{
  "norm_place": "pre",
  "attn_scale": 0.125,
  "init": "orth",
  "init_std_qkv": 0.0386,
  "lr_head": 0.00696,
  "final_lr_fraction": 0.05,
  "steps": 10685
}
MLP neurons of a small language model. Each row is named by its layer, matrix (up: input weights) and neuron, and shows model dimensions 96-159. Each number is 50 + 10 x the weight over its row's rms, rounded and kept within 0 to 99.
After each neuron's rows, "fires in" lists the words (lower case) most often at its 100 highest values on Wikipedia text that the model never trained on.

L11.up862:56 46 49 51 56 46 47 37 34 50 42 46 39 40 63 44 70 34 62 57 56 41 56 54 60 65 44 61 52 38 35 59 53 50 49 61 56 41 64 36 34 49 53 45 50 52 57 30 55 44 56 64 55 48 66 31 69 60 35 53 64 51 46 51
fires in: "to", "in", "for", "of"

L2.up68:39 62 57 63 56 51 43 44 19 37 47 63 45 68 67 46 49 72 45 31 50 39 53 62 48 67 31 56 40 51 44 50 50 64 59 65 49 48 50 50 43 65 43 61 66 60 59 42 59 45 38 36 62 42 47 62 34 43 46 44 57 56 52 51
fires in: "world", "final", "open", "internet", "home", "runs"

L13.up376:80 48 32 42 69 51 36 37 48 69 50 41 43 44 59 35 46 55 56 57 62 56 51 63 61 45 64 54 48 31 56 63 37 67 61 58 63 53 56 37 48 53 59 48 33 40 57 61 42 44 45 44 47 67 48 72 46 48 42 63 50 64 50 54
fires in: "was", "be", "not"

L2.up75:59 62 18 47 58 34 51 45 43 68 49 60 48 49 39 44 34 46 54 47 57 45 54 45 51 55 46 60 57 50 57 40 47 57 48 29 42 47 48 60 43 48 58 58 42 33 57 57 51 47 54 38 64 50 56 48 42 35 39 44 38 60 48 70
fires in: "called", "call", "make", "making", "gave"

L13.up827:51 48 54 60 63 55 51 47 41 50 54 32 55 52 34 47 52 56 38 39 44 38 53 38 38 38 51 37 43 54 54 53 70 65 45 52 54 67 46 34 57 49 71 66 58 52 55 31 55 55 36 47 52 57 64 40 30 62 34 59 41 55 38 46
fires in: "the", "and"

L2.up224:46 58 40 62 58 56 61 46 48 48 49 66 59 62 49 44 47 49 44 51 58 51 42 43 44 42 56 50 62 66 62 48 55 51 47 45 61 51 49 48 53 58 57 45 34 41 46 56 55 57 52 45 58 52 56 34 46 49 48 81 38 42 61 78
fires in: "on", "in"

L11.up749:52 45 38 56 48 45 48 45 39 43 55 46 49 45 44 38 50 44 53 43 59 61 40 54 33 63 36 34 47 43 54 52 76 54 72 58 52 45 43 47 59 60 62 41 35 53 60 57 35 51 55 53 36 68 48 51 47 56 28 59 58 45 51 57
fires in: "also", "to", "would", "is", "score"

L13.up86:60 52 39 42 59 50 39 53 51 49 35 44 48 32 49 28 49 63 51 55 45 42 59 49 41 46 43 51 43 66 54 51 54 55 65 65 60 70 50 48 33 68 54 59 53 47 54 46 51 51 39 58 72 51 75 51 41 53 46 56 52 46 48 70
fires in: "the", "to"

L7.up265:51 48 47 55 52 65 56 59 54 56 41 33 51 47 79 52 40 50 50 48 64 45 34 41 41 64 44 55 59 44 52 53 54 63 52 54 63 47 51 40 35 67 70 66 53 59 38 34 56 49 57 56 60 56 58 62 37 56 47 62 54 35 61 51
fires in: "in", "from", "on", "with", "a"

L11.up733:44 47 42 49 39 56 57 54 37 36 64 54 44 51 62 50 45 51 40 68 33 45 65 49 41 57 74 59 36 56 54 47 52 75 48 50 54 51 55 56 71 69 49 40 49 50 40 60 72 44 53 50 83 44 48 53 41 64 48 28 46 65 48 53
fires in: "as"

L9.up146:40 30 27 67 66 64 50 53 47 50 47 65 64 42 69 42 46 56 46 67 56 44 54 34 37 49 37 63 45 51 55 59 71 55 46 49 53 45 47 41 57 54 40 66 59 57 41 37 47 33 56 43 61 57 72 45 50 42 27 50 51 70 42 65
fires in: "to", "t", "noddy", "ve", "mind"

L2.up225:51 42 40 44 48 50 55 54 39 60 29 45 50 46 66 54 26 51 20 56 56 36 54 57 48 43 41 61 56 44 47 49 50 48 53 37 62 54 56 45 39 55 40 54 67 54 43 67 69 54 61 50 63 40 58 49 38 45 41 46 52 38 53 49
fires in: "he", "they", "she", "band", "i"

L11.up860:59 41 46 54 57 37 57 41 64 64 59 41 56 58 41 38 53 46 40 32 56 54 56 42 45 50 46 53 53 35 60 53 46 64 61 40 43 59 51 45 51 57 51 38 52 56 45 33 46 40 57 74 50 61 50 47 47 57 29 66 56 48 54 43
fires in: "by", "which", "that", "who"

L13.up703:61 37 56 29 62 43 61 46 49 64 57 35 44 54 55 46 58 54 27 52 46 53 36 50 43 60 40 47 73 42 42 65 44 64 56 54 56 53 55 36 36 53 69 62 47 39 45 38 47 62 49 56 66 63 67 48 50 49 43 40 31 51 24 55
fires in: "the", "a", "same", "his", "to", "s"

L2.up567:49 33 50 61 57 52 56 59 64 42 29 59 59 44 51 51 47 48 33 62 54 36 58 54 45 44 60 39 45 43 40 40 67 46 55 41 63 43 52 55 40 69 50 51 45 39 50 58 47 60 48 61 48 54 51 52 48 56 37 58 46 52 47 47
fires in: "i", "u", "e"

L11.up916:44 50 53 46 58 30 53 41 44 62 56 33 56 69 79 36 48 50 38 66 68 35 44 50 51 54 51 52 70 61 44 41 43 71 47 51 54 54 49 36 34 61 75 52 49 58 48 43 48 49 42 52 45 50 60 45 29 51 50 55 56 28 34 47
fires in: "in", "at", "from", "on"

L2.up510:67 59 41 56 43 61 49 62 67 57 41 57 50 52 55 44 60 51 21 53 48 44 35 52 43 37 40 56 47 45 39 48 43 51 61 55 52 53 52 58 54 64 47 63 56 50 38 68 64 43 62 57 58 66 52 66 45 42 59 53 50 38 58 52
fires in: "7", "0", "9", "8", "5", "k"

L13.up556:49 32 29 65 43 42 41 52 33 33 52 48 39 34 56 57 63 52 61 54 46 38 46 42 44 49 50 53 54 43 53 45 51 55 46 64 43 57 59 56 57 53 71 47 43 56 45 34 55 62 40 65 49 56 52 50 50 62 57 55 48 60 54 41
fires in: "and", "later", "on", "september"

L3.up434:56 38 37 52 51 49 60 50 46 55 35 43 52 44 52 46 39 58 39 52 46 36 42 44 37 49 57 39 55 61 56 46 49 62 41 53 59 55 60 48 43 56 39 75 52 60 45 48 51 46 43 49 58 42 45 41 45 58 29 48 39 63 31 41
fires in: "in", "the", "a", "but"

L11.up1013:49 46 57 35 49 43 39 61 42 49 47 47 58 76 61 52 46 70 42 60 53 50 69 39 43 50 58 55 47 54 47 62 53 62 58 51 43 69 46 44 39 66 46 49 46 41 40 46 45 48 63 63 58 64 56 34 46 59 38 49 65 53 54 60
fires in: "during", "the", "of", "in", "to", "following"

L14.up980:45 39 42 69 68 55 67 65 46 55 40 40 53 35 72 51 47 60 48 58 60 32 51 55 46 69 33 51 65 57 33 73 43 52 38 40 54 63 52 50 55 41 65 67 33 56 53 51 56 58 61 41 48 55 68 58 52 44 44 34 40 53 70 57
fires in: "they", "it", "we", "he", "who"

L11.up195:57 56 26 58 38 37 49 49 54 59 45 49 58 44 41 33 55 42 32 37 60 50 43 38 46 47 40 42 66 58 36 46 55 64 62 29 42 57 50 49 53 58 50 55 43 60 47 47 59 45 64 51 53 37 64 24 26 53 27 66 46 50 50 63
fires in: "in", "on"

L15.up118:55 58 46 41 52 47 69 51 43 51 31 50 57 31 55 63 50 60 46 64 39 41 32 57 30 59 61 61 40 63 56 65 63 47 41 61 60 54 40 34 41 44 25 47 44 44 35 47 50 45 63 25 62 44 55 52 47 47 39 44 67 65 44 48
fires in: "has", "had", "have", "having", "celtic", "ve"

L13.up561:55 56 49 36 48 45 49 33 17 53 40 40 52 43 42 48 52 52 43 47 81 39 52 59 48 59 41 65 48 47 46 45 34 64 51 50 47 60 54 42 60 40 68 41 45 58 23 48 57 50 49 60 41 45 70 53 31 54 40 65 47 57 40 48
fires in: "the", "s", "of", "her"

L2.up312:66 33 34 44 40 36 40 41 40 44 71 55 39 52 56 42 59 71 32 54 77 45 40 56 34 58 59 59 49 43 40 32 31 51 63 41 48 55 69 48 55 32 56 46 38 42 50 52 64 46 59 42 73 33 59 63 47 24 43 68 48 45 52 39
fires in: "university", "museum", "institute", "ministry", "academy"

L2.up960:60 49 50 60 74 63 58 56 38 44 53 47 46 62 57 54 41 56 43 52 62 46 48 46 36 56 42 37 46 43 37 42 57 44 46 50 58 46 57 47 40 50 58 40 61 50 50 47 59 49 26 65 48 34 56 50 47 47 55 56 68 38 41 33
fires in: "city", "town", "local", "state", "league", "county"

L13.up362:50 55 42 62 46 41 53 57 48 43 67 55 47 32 45 50 46 46 42 57 38 36 58 51 48 51 43 50 53 56 48 52 46 54 49 54 56 47 47 39 49 71 48 50 44 40 56 47 77 58 53 59 47 49 60 57 23 65 58 80 53 42 63 73
fires in: "of", "on", "in", "by", "during"

L11.up690:53 52 47 48 70 54 34 59 53 48 40 47 45 46 59 58 57 34 51 63 47 47 62 48 36 50 42 54 54 53 45 44 38 51 57 54 52 64 57 37 38 54 65 50 69 59 41 42 56 56 62 53 61 36 49 45 45 47 56 68 35 47 42 67
fires in: "under", "by", "signed", "for", "to"

L13.up896:65 42 42 45 54 35 47 64 40 44 58 40 58 42 44 43 54 65 39 60 44 42 53 54 40 54 35 57 68 55 46 40 63 60 46 59 53 45 60 51 42 46 55 60 49 57 44 34 62 44 42 49 45 63 58 58 56 52 40 57 43 38 39 49
fires in: "the", "and", "emirates"

L3.up352:44 61 41 63 44 32 41 52 52 41 59 42 61 49 38 59 54 58 48 31 47 41 39 71 52 55 51 58 34 42 66 55 43 74 40 60 69 40 54 43 37 49 64 63 60 46 56 52 39 41 49 57 78 40 46 38 61 49 40 47 42 57 48 44
fires in: "local", "goodyear", "year", "community", "popular"

L2.up838:48 34 52 40 60 35 56 51 52 42 37 65 34 31 43 60 33 36 32 70 46 50 46 57 44 45 44 41 69 63 36 46 38 47 47 28 49 58 63 46 62 47 49 67 51 68 46 44 51 58 50 53 57 56 56 53 38 56 50 46 63 62 46 43
fires in: "2nd", "third", "second", "5th", "19th", "4th"

L3.up466:43 43 57 46 60 34 67 66 46 62 33 34 54 42 49 40 47 40 31 47 54 32 53 58 51 37 43 56 54 42 53 47 44 67 62 44 53 52 44 37 70 42 45 60 55 56 33 49 56 49 57 39 64 47 50 39 41 72 40 34 51 50 67 40
fires in: "album", "song", "story", "songs", "species", "lyrics"

L13.up321:44 50 55 69 51 42 48 40 57 68 56 39 59 59 66 34 54 44 37 63 49 51 29 59 51 37 55 46 70 53 62 51 28 63 58 40 62 52 52 43 43 67 67 42 48 42 53 50 61 61 45 65 66 39 41 47 62 49 54 47 47 40 45 41
fires in: "the", "to", "north", "of", "january"

L11.up622:50 48 50 55 43 55 32 41 38 52 50 51 33 45 46 51 52 68 37 59 51 39 48 63 40 50 54 55 63 47 35 61 41 71 43 39 53 50 54 30 58 39 60 48 46 62 55 46 54 55 71 50 42 54 50 69 59 66 36 41 55 47 47 47
fires in: "of", "other", "many", "these", "some", "several"

L14.up264:42 47 30 56 58 65 66 64 56 77 45 38 55 46 61 33 42 60 44 41 48 48 54 46 48 48 42 59 61 53 39 58 39 68 46 50 47 54 63 38 71 39 58 57 40 57 45 32 62 71 62 45 39 51 59 45 53 52 48 51 61 53 44 58
fires in: "it", "she", "who", "to", "we"

L2.up473:64 45 36 35 41 38 41 62 57 43 36 40 51 53 45 49 54 68 53 54 50 48 43 50 45 51 44 57 67 43 67 36 43 41 63 37 52 59 61 39 59 53 51 69 58 52 36 53 52 50 46 36 52 63 55 62 59 60 37 42 58 46 49 38
fires in: "one", "bishop", "each"

L7.up210:54 54 40 55 46 43 56 36 41 76 43 37 42 56 42 45 41 51 56 46 44 50 54 57 56 50 56 44 52 59 49 46 49 55 40 48 57 82 49 44 51 52 53 53 56 41 56 39 45 52 45 47 58 61 57 64 56 46 48 39 37 55 47 70
fires in: "made", "called", "making", "make", "makes"

L11.up915:43 48 45 50 38 39 53 36 45 61 52 41 50 50 47 50 61 56 31 77 29 50 69 31 41 51 50 60 62 45 40 51 38 59 51 43 39 57 63 50 42 72 41 53 53 49 54 39 59 68 42 61 50 57 61 59 35 65 46 51 50 56 41 57
fires in: "for", "and", "at", "in", "on", "of"

L15.up858:75 68 33 46 58 71 42 37 37 55 46 40 49 58 59 45 21 56 53 52 55 39 54 45 54 50 67 56 63 67 38 47 42 54 53 61 67 48 63 30 47 46 62 58 44 55 48 57 56 51 31 46 50 57 48 55 26 56 53 61 43 57 48 58
fires in: "was", "is", "were", "and", "be"

L7.up623:71 44 41 31 54 33 29 47 58 80 52 59 57 49 46 51 43 41 30 38 54 38 42 50 52 55 53 55 61 62 50 65 42 62 59 34 49 63 42 56 42 56 54 60 46 43 51 55 57 58 40 49 43 68 58 50 45 45 41 63 38 48 36 53
fires in: "with", "at", "to", "towards", "on", "it"

L15.up32:55 38 24 60 56 36 58 58 44 48 58 61 54 28 69 46 45 44 52 42 73 45 65 41 52 57 53 47 50 50 54 35 52 49 49 59 46 46 33 56 53 45 75 43 56 58 39 39 64 40 36 55 53 51 55 44 42 78 57 65 49 55 55 54
fires in: "the", "s", "its", "it"

L13.up923:45 40 35 56 42 49 60 72 38 44 52 52 51 30 46 41 36 68 49 54 63 46 50 47 57 62 53 50 65 48 34 45 43 47 63 50 48 64 61 61 60 35 55 42 51 67 23 52 56 58 37 50 52 42 48 54 49 54 56 46 42 55 44 53
fires in: "the", "part", "became"

L7.up746:42 57 39 59 50 25 52 49 48 39 67 53 44 56 60 42 49 43 43 43 55 30 56 58 46 65 61 53 62 40 60 55 42 55 77 59 52 51 60 48 48 54 42 63 60 53 47 49 53 48 66 48 55 53 53 59 39 43 44 49 51 37 55 42
fires in: "their", "in", "s", "his"

L9.up475:54 53 38 54 59 44 57 49 55 60 37 40 52 60 39 48 59 48 36 51 59 45 54 46 48 47 57 52 34 56 55 37 58 74 57 49 67 56 63 45 47 55 49 46 57 55 36 50 37 75 57 44 55 46 50 45 60 54 47 63 37 44 50 53
fires in: "the", "of", "a"

L13.up723:45 51 43 43 49 52 46 79 40 49 54 38 50 38 58 45 54 50 66 52 57 46 50 45 48 52 43 69 63 57 41 29 47 52 70 57 50 60 69 44 54 49 52 70 43 49 40 43 58 60 34 36 63 48 48 52 45 49 60 78 58 58 33 47
fires in: "the", "his", "its", "their"

L11.up738:59 39 33 42 60 38 57 42 27 39 59 35 59 55 49 56 53 40 45 64 50 41 50 39 41 57 66 60 54 67 64 54 52 53 57 63 38 47 46 45 53 59 50 40 54 65 57 38 55 63 62 57 59 70 49 44 49 60 41 54 42 48 45 40
fires in: "and"

L11.up21:63 53 43 49 84 62 37 49 30 53 54 51 70 50 64 34 49 58 36 56 50 49 54 41 56 52 44 69 72 58 62 54 56 53 57 53 50 57 39 40 45 56 60 49 47 44 43 62 42 66 59 60 49 49 37 57 50 40 36 54 58 62 52 47
fires in: "to", "being", "will", "re", "be", "https"

L13.up574:34 44 43 54 60 39 42 52 46 56 37 47 43 49 50 40 36 50 56 49 45 48 45 58 51 48 54 47 36 42 64 38 57 53 54 37 50 73 49 49 48 63 51 74 37 54 47 38 61 51 41 55 70 48 50 46 60 74 41 50 38 44 43 51
fires in: "the", "a"

L15.up724:52 44 30 61 52 51 56 49 48 52 33 66 59 43 66 42 50 55 64 59 58 55 40 68 21 26 51 49 61 42 56 66 52 52 55 42 44 53 48 29 36 52 60 47 70 56 41 50 47 57 44 47 65 54 54 66 41 62 46 38 56 36 59 54
fires in: "they", "released", "to", "be", "was"

L11.up1019:61 39 56 43 56 75 47 71 56 59 50 62 71 49 59 62 51 41 43 49 64 40 44 44 50 58 56 51 59 54 53 38 74 41 60 61 67 62 42 42 51 52 49 44 58 49 45 46 61 36 46 29 56 52 52 73 21 40 52 54 33 57 52 48
fires in: "was", "is", "also", "adelakun"

L13.up865:72 55 29 46 64 49 55 41 51 51 28 50 50 60 52 42 64 75 48 49 61 53 45 35 42 54 75 60 42 52 60 50 50 55 45 42 40 46 67 51 43 62 44 44 43 55 54 28 64 72 52 40 50 59 56 63 55 71 66 66 37 40 61 60
fires in: "the", "din"

L11.up901:48 47 26 73 62 39 58 56 45 51 43 58 42 56 44 25 49 53 48 63 51 52 27 51 50 62 29 51 46 61 57 55 55 53 54 38 54 35 52 45 49 62 44 41 51 63 56 40 69 35 52 49 54 46 57 66 54 52 53 60 37 61 52 48
fires in: "of", "to", "home"

L7.up648:54 45 47 51 58 57 31 43 36 69 38 56 54 33 59 45 54 48 47 52 54 34 50 61 41 43 70 64 52 59 27 56 58 56 42 62 61 61 37 45 49 56 53 61 51 43 28 28 48 38 64 26 50 58 44 45 38 57 39 56 46 60 61 56
fires in: "had", "having", "taking", "has", "giving", "take"

L11.up767:53 34 51 50 61 38 42 59 47 38 59 46 72 34 52 49 27 45 39 59 68 48 39 52 48 52 51 51 59 51 34 52 53 52 51 53 63 67 63 48 44 60 47 51 51 73 34 40 64 50 34 61 54 50 48 65 49 60 45 55 40 32 54 41
fires in: "united", "first", "all", "second", "one", "third"

L11.up293:59 38 51 55 54 45 54 66 39 50 57 57 46 55 57 44 50 68 39 45 60 43 51 46 22 58 32 68 45 54 52 60 42 51 45 39 51 39 53 43 54 59 48 52 38 60 54 27 56 55 39 57 57 48 57 65 38 52 52 61 45 46 55 56
fires in: "from", "since", "of", "by", "before"

L11.up561:49 44 40 37 43 62 40 52 51 54 45 59 59 32 58 39 48 22 55 56 38 35 34 60 41 51 47 64 64 52 51 48 47 60 51 50 68 68 55 43 30 80 42 55 43 46 49 52 60 52 59 42 73 52 57 42 36 49 37 57 34 68 54 71
fires in: "in"

L7.up420:45 61 36 44 52 45 34 60 23 37 62 42 73 60 62 43 44 57 46 54 58 30 48 57 43 49 43 46 44 39 37 42 38 56 62 49 50 47 70 60 47 47 57 42 42 57 50 66 50 62 37 54 47 47 56 49 40 54 46 48 45 46 37 55
fires in: "on", "along", "at", "crosspool"

L2.up581:54 35 40 52 49 34 44 50 48 47 41 49 34 59 49 46 45 57 55 50 71 37 69 51 42 33 59 42 65 69 32 41 54 55 42 29 53 43 48 49 52 53 50 53 43 67 53 56 54 56 50 37 54 50 48 55 43 35 43 62 45 51 50 63
fires in: "this", "other", "one", "each"

L3.up843:48 40 52 54 40 46 40 51 36 47 46 33 51 51 46 41 51 36 37 43 60 45 42 45 47 35 63 55 43 36 36 52 39 68 25 58 56 50 43 42 68 56 45 42 37 46 56 33 58 71 52 44 49 61 53 70 40 58 56 60 57 51 44 52
fires in: "many", "all", "several", "four", "various"

L7.up900:44 41 58 34 59 49 56 58 41 53 52 35 68 36 48 58 57 72 26 47 46 58 33 39 51 43 46 55 43 54 52 41 57 40 59 36 64 51 49 32 41 49 39 51 65 47 42 58 62 53 52 48 51 53 47 32 61 54 54 30 51 45 53 70
fires in: "song", "film", "story", "songs", "life", "work"

L2.up411:50 63 51 54 43 48 52 52 47 44 46 51 51 60 43 36 48 56 54 35 78 28 66 44 44 34 40 62 55 40 80 59 46 51 72 54 64 28 54 46 64 48 48 52 42 61 54 47 48 47 48 41 64 60 55 61 54 58 40 55 44 54 41 46
fires in: "army", "maharashtra", "club", "air", "palace", "railroad"

L2.up687:59 43 32 56 55 63 44 58 49 45 60 55 52 63 57 41 46 57 45 45 44 41 28 66 47 46 53 58 64 38 57 44 33 49 72 31 50 40 56 33 27 51 59 49 39 49 46 69 58 39 50 73 61 51 57 54 38 50 63 55 46 51 60 48
fires in: "municipality", "local", "ministry", "general", "politician", "museum"

L11.up748:57 55 31 65 63 50 36 54 41 41 50 51 65 59 60 53 56 51 56 58 65 51 55 23 34 56 54 29 56 72 39 44 49 44 65 39 46 52 55 64 60 55 44 46 51 51 50 46 63 65 32 71 40 42 50 60 26 60 63 53 51 43 56 54
fires in: "during", "of", "after", "until", "to", "first"

L2.up712:64 39 42 64 48 41 57 59 39 65 42 59 66 52 65 53 25 40 44 50 55 52 33 33 41 61 53 37 56 70 50 48 58 61 67 49 58 32 51 52 49 51 59 69 48 77 41 49 57 60 52 49 57 42 61 50 40 59 52 50 62 41 57 65
fires in: "days", "during", "on", "months", "day", "date"

L3.up977:48 54 55 52 57 58 65 70 18 33 47 44 57 69 70 54 69 34 47 57 33 39 59 46 47 49 49 59 51 46 44 47 50 54 71 60 54 47 46 45 45 61 50 53 60 43 54 50 59 42 54 51 56 38 32 39 49 49 44 57 64 53 66 54
fires in: "early", "international", "open", "professional", "high", "late"

L7.up785:38 44 45 60 41 52 63 65 42 55 47 58 64 33 50 56 59 47 64 61 53 54 55 66 45 66 57 61 45 58 40 53 56 80 54 43 56 55 50 47 56 58 51 37 54 49 34 52 39 63 21 34 48 49 47 48 49 58 62 44 57 66 46 38
fires in: "as", "example"

L11.up848:44 51 33 42 76 47 46 63 47 62 48 49 53 55 45 38 25 58 50 66 59 53 63 56 30 53 51 43 54 64 65 34 46 44 67 36 59 63 56 28 67 60 65 77 38 74 37 46 60 55 45 58 40 68 59 45 49 47 55 48 69 41 73 41
fires in: "that", "one", "born", "code", "win", "another"

L7.up36:63 42 47 57 50 56 32 45 40 68 41 34 59 37 62 40 49 41 58 71 66 51 29 43 53 64 42 78 67 59 45 50 35 69 53 47 35 52 54 51 52 50 43 49 35 48 40 36 47 49 46 39 50 60 44 52 40 68 58 62 53 50 48 57
fires in: "by", "of", "be", "and", "asked"

L3.up650:47 52 57 46 46 33 67 40 56 58 41 41 40 45 51 48 58 53 44 37 42 41 57 40 51 33 61 60 35 37 30 47 38 45 55 37 57 52 62 43 57 61 62 41 52 52 30 58 54 49 25 42 58 71 55 46 26 51 31 49 55 56 57 64
fires in: "which", "m", "while", "mlb", "as", "who"

L2.up933:48 37 34 69 53 37 47 46 38 63 48 47 55 54 60 51 48 55 45 46 43 42 58 39 43 38 61 50 47 45 51 36 64 74 51 47 59 37 60 43 54 52 67 58 44 63 45 42 37 51 56 46 54 35 58 46 41 56 39 59 58 49 49 63
fires in: "as", "on", "in", "there"

L2.up352:67 49 55 52 51 56 54 49 44 59 42 36 57 47 38 39 50 39 26 60 61 24 45 43 51 51 56 51 62 37 36 46 50 48 43 54 67 33 50 50 57 42 60 53 66 59 28 53 67 39 57 56 48 42 54 42 62 48 48 48 51 25 70 47
fires in: "film", "album", "song", "name", "site", "story"

L7.up444:56 54 25 50 57 52 58 42 44 41 44 31 48 43 46 51 43 72 46 41 66 57 50 63 55 53 65 62 52 72 49 48 48 27 72 34 60 54 51 46 41 51 61 67 45 46 52 51 58 57 49 37 52 49 45 52 58 69 44 51 44 57 35 49
fires in: "and", "synthesizer"

L14.up114:45 41 46 50 48 52 47 53 43 61 55 53 68 26 61 67 45 48 50 64 53 60 44 55 40 61 53 55 62 51 57 48 43 32 54 49 57 64 49 43 68 37 61 40 43 44 37 36 53 48 37 34 50 54 51 55 53 61 46 55 53 58 27 65
fires in: "is", "was", "also"

L14.up696:43 46 43 48 62 54 51 39 37 66 52 44 45 56 64 47 37 50 39 61 64 34 42 44 43 44 45 34 64 43 67 66 57 54 47 41 51 55 54 48 45 52 49 43 50 55 66 37 56 51 44 61 55 53 59 72 38 47 49 64 44 66 57 49
fires in: "to", "with", "by", "in", "from"

L7.up472:73 53 29 54 39 61 48 79 48 56 39 51 46 48 51 69 27 56 42 48 55 39 67 63 50 45 67 68 37 47 59 40 62 55 45 39 52 46 40 40 69 46 59 60 44 54 51 45 60 59 53 57 57 42 50 50 59 62 47 56 45 71 57 66
fires in: "being", "be", "as", "with", "been", "to"

L11.up1004:46 48 62 60 44 46 47 44 50 44 59 50 47 50 39 52 46 45 56 67 57 66 37 54 32 54 49 61 37 56 61 38 52 43 60 53 57 61 60 43 49 66 53 35 39 62 43 43 57 47 39 62 67 56 54 51 24 50 44 59 61 62 47 52
fires in: "not", "as", "so", "also", "is", "then"

L3.up89:56 49 41 63 59 59 63 59 33 48 48 43 64 62 38 52 47 54 33 42 59 37 40 59 42 57 52 54 45 50 64 45 63 62 45 45 55 48 49 56 57 50 45 60 65 40 56 56 72 42 35 58 61 29 46 44 39 36 44 44 65 32 31 36
fires in: "city", "town", "world", "country", "department", "nation"

L11.up79:49 44 63 63 53 34 33 51 42 45 45 49 55 49 52 45 54 37 51 75 58 44 62 49 54 60 59 59 53 45 53 51 44 53 63 67 51 51 56 54 38 53 44 57 64 73 51 50 54 63 45 72 59 28 59 41 46 53 52 61 58 49 60 54
fires in: "of", "at", "from", "for", "early", "to"

L14.up745:62 51 43 46 63 57 46 69 48 57 50 58 47 36 56 53 47 61 51 52 57 61 54 52 42 49 58 41 67 62 42 53 55 47 53 45 49 49 53 38 36 56 51 39 36 50 33 60 45 54 33 46 56 60 51 57 40 56 57 50 45 57 34 55
fires in: "be", "was", "is", "being", "were"

L11.up168:53 53 49 52 52 60 54 43 36 50 42 34 66 47 45 39 48 43 43 61 53 54 44 50 55 59 46 62 46 46 49 54 53 53 50 32 54 56 49 33 48 49 41 54 68 48 44 34 32 45 34 47 55 40 68 55 58 64 39 59 50 48 72 49
fires in: "by", "of", "while", "began", "for"